config = dict(
    num_hidden_layers=13,
    hidden_size=384,
    num_attention_heads=6,
    num_key_value_heads=3,
    head_dim=64,
    intermediate_size=896,
    vocab_size=8192,
    hidden_act='swiglu',
    norm='rmsnorm',
    norm_place='pre',
    norm_eps=1e-05,
    positions='rope',
    rope_theta=10000.0,
    rope_fraction=0.75,
    qk_norm=False,
    attn_scale=0.125,
    bias='none',
    tie_word_embeddings=False,
    parallel_block=False,
    init='normal',
    init_std_qkv=0.0248,
    init_std_o=0.00486,
    init_std_up=0.0248,
    init_std_down=0.00318,
    optimizer='adamw',
    learning_rate=0.00156,
    beta1=0.9,
    beta2=0.95,
    weight_decay=0.3,
    lr_head=0.00719,
    warmup_steps=442,
    schedule='wsd',
    decay_fraction=0.849,
    decay_shape='linear',
    final_lr_fraction=0.0,
    batch_tokens=[131072, 262144, 524288, 1048576],
    max_seq_len=2048,
    doc_mask=True,
    train_tokens=1247000000,
    max_steps=3041,
    dataset='wikipedia_en',
)
MLP neurons of a small language model. Each row is named by its layer, matrix (down: output weights) and neuron, and shows model dimensions 128-255. Each number is 128 + 32 x the weight over its row's rms, rounded and kept within 0 to 255. Numbers have three digits each. A neuron's up and down rows have the sign that makes its largest values positive.
A block is one neuron, or neurons of one layer that tend to fire together. After each block is what it responds to, as a language model described it from the Wikipedia text at the highest values.

L5.down414:085105127151127126142112113171077147171149155117124176111105168097139158116133095121159147145109137114138080161130184091140154130092100134091163128105122117166161123106088097075105174118153142046143139135082130204148128126139139107142090194125165137144094132143128091130119114189072181072113175139119071139132173076101119131114175136183084108137142171079101123112175063118081145098140
Description: The comma after a town or county name that precedes its state, province or country, as in Belleville, Ontario or Walton County, Georgia; weaker on scattered mid-word pieces of names and foreign words.

L5.down710:060146113048111168154123140107119113105144139125062137186096114097115183154114136181133169155073160086168141058104108204153064092162128128139115129157042160133144112157178138148139174110093133156141155088146173113125142087151126137177134120103099114202090124121109108129121131157143146177109126135127075129106204068144096136166137140147105139078120084118129110104193097127144178122147
Description: Nouns for relatives or groups right after a possessive or article, mostly in plot or biography text, such as sister, daughter, son, group; weaker on word-initial fragments like h, s.

L10.down448:140145135155149148188163083177125159100085174144156147082083090159081143163112113126079107182147151132093173170111091184085127147104096132175118123136107135161150101125134154106134184134109122178144096157162137084157119124066113201086107146120166188185174144096156107056183116096131173156118115098097129137136152112153156066093098126158162130128125086164136146176096145117161132146138
L10.down490:149122157107164114118089214180132178094129203150165133216102148123162160098152107096148072199092131170156078106146177111124140140135151169127152085142101113123137121146164224130131174171098092072149121105057130165087176113095167142110101088119198192126099126094098113120189109100177160107134051154108201120121135115168075137123176173070164160118117150098078062104074120121140178144095
L10.down744:125062142104135082116101110127135155155179095155161129130168094156127128076165178120143142115109102122103132176059188144130168177114188140154091139147120178190113188164170182080100089086150114141187110158185081095130114103122114129125112141119154126132161108195139145137142059198143123144144157114135129136171088107140143141122079155094145137174138191107147199114093116131170160145105
L10.down771:130154122135127113178109102140105176123208172109133151122104198024222175146102136160122161153198155103158095145115157122087133105142105241064099143127098136082134138130112128109155171202132082107114131120134097122170143052056069128160119127149150102146090102102119127053172121102135103179120122156095103165137127121166150160152150124132165132122116060147074147097133107154081135142168
Description: Commas and short function words right after a proper name ends a phrase, opening an appositive or clause, e.g. "Ghica, the", "Hospital, where".

L10.down127:105150076172113107131132157114153158087123081164085157043161155077113182108108131081085169148160100075136070148116169156134109170107119125179087133159121151144062135152117134171145094112102119126159177118117078147157161135142084120089088145058158165101113065136232160100119102115155188172155147108125154118154160122077113124142130115165148103119144151092152099073110170170148145130118
L10.down193:145149127070110108094138110091207177128107155163138144134188159082084188143149068115063152130089126138120136107159188125154137193085108156156177107146191148137116170097203171164112190145145128097087138135173149155181163118130115118130106127127118139102146162093095117130124137074122155159103145171142157165148171113172110085102141144138141127060088111129163091147097112068151191166143
L10.down222:095155155121104136094133152101082101120124127123071126136099179181072139191138099129122141146132150171108096150111185185135126083150163084165106170080122104173118106113153154101116043154149105128089178143127158095120089144154197148107122174073101120181166133082119169138132123109118143117176087142154093123155168175144113114122127193156082095182150129134114143096108096144128147101121
L10.down274:169147134162111069139144166050123113100114114119133117121112124121153129091144097087097148108137123170116149082090159038137151059116120148150146164207151093122133171082041111150159102120129129139136156157151151132149161168098128157208134168215088156096150153101163148122061103108056095127097126124160138099152148153104166126121097166118102147138127112175093195099103114129183176158105
Description: Noun or noun-ending tokens completing the thing owned after a possessive like his, her, their, such as father, wife, marriages, readers.

L7.down17:125101140117143084137195138127113092142211194095144192136111165133182083136113125142150135120120180138163148114145170134099116131167108158162070144161113136127139157074077093111151095146150116163086115128148098103142174138148114129153143127119169106077115123117113104096154154131136111109119108135117132150142085103156061080078157166082157149107115156131141114070072119142145206114083
L7.down69:144149098164047121138109114114121114145142101180147088110159153102114107123121140074083126106137132129125130123102138145111112077138118157194074136152101173144171107118137103138128127120116130123065105135182086107215173128122137175195155109113139118124162135095121124145064075101130153142096093100183154118079072086107086113144150133051110161122026129116133119142137102152151223159147
L7.down263:148123057102072117108154110161113142162128102112134109125119115178095132152050189117190147158061117146161126127112138197156090123108147127061116120096023160152132153162120118150127109121174074178119156168149151187147142128103142174152129157134182171089145158156125162116146173152107152109121123123142105118124091132095117162187178080105165113126172139175139100166080169109115120121038
L7.down557:091200142167133147172100118124115144157128131179134127092153156097130129140101166056140119162106129088136154135119135125136123148127097109083129101138161079159163126118155181130128144096129074179153101121093084131177183086124160089165100109094168152114079142101091171099112163237159103134086077114091135131177160133173119114133148060118120080090124153097119166067143133102129095157059
Description: Later tokens of multi-part place names, mostly "City, State, Country" chains, such as the comma after Texas, the States in United States, or USA.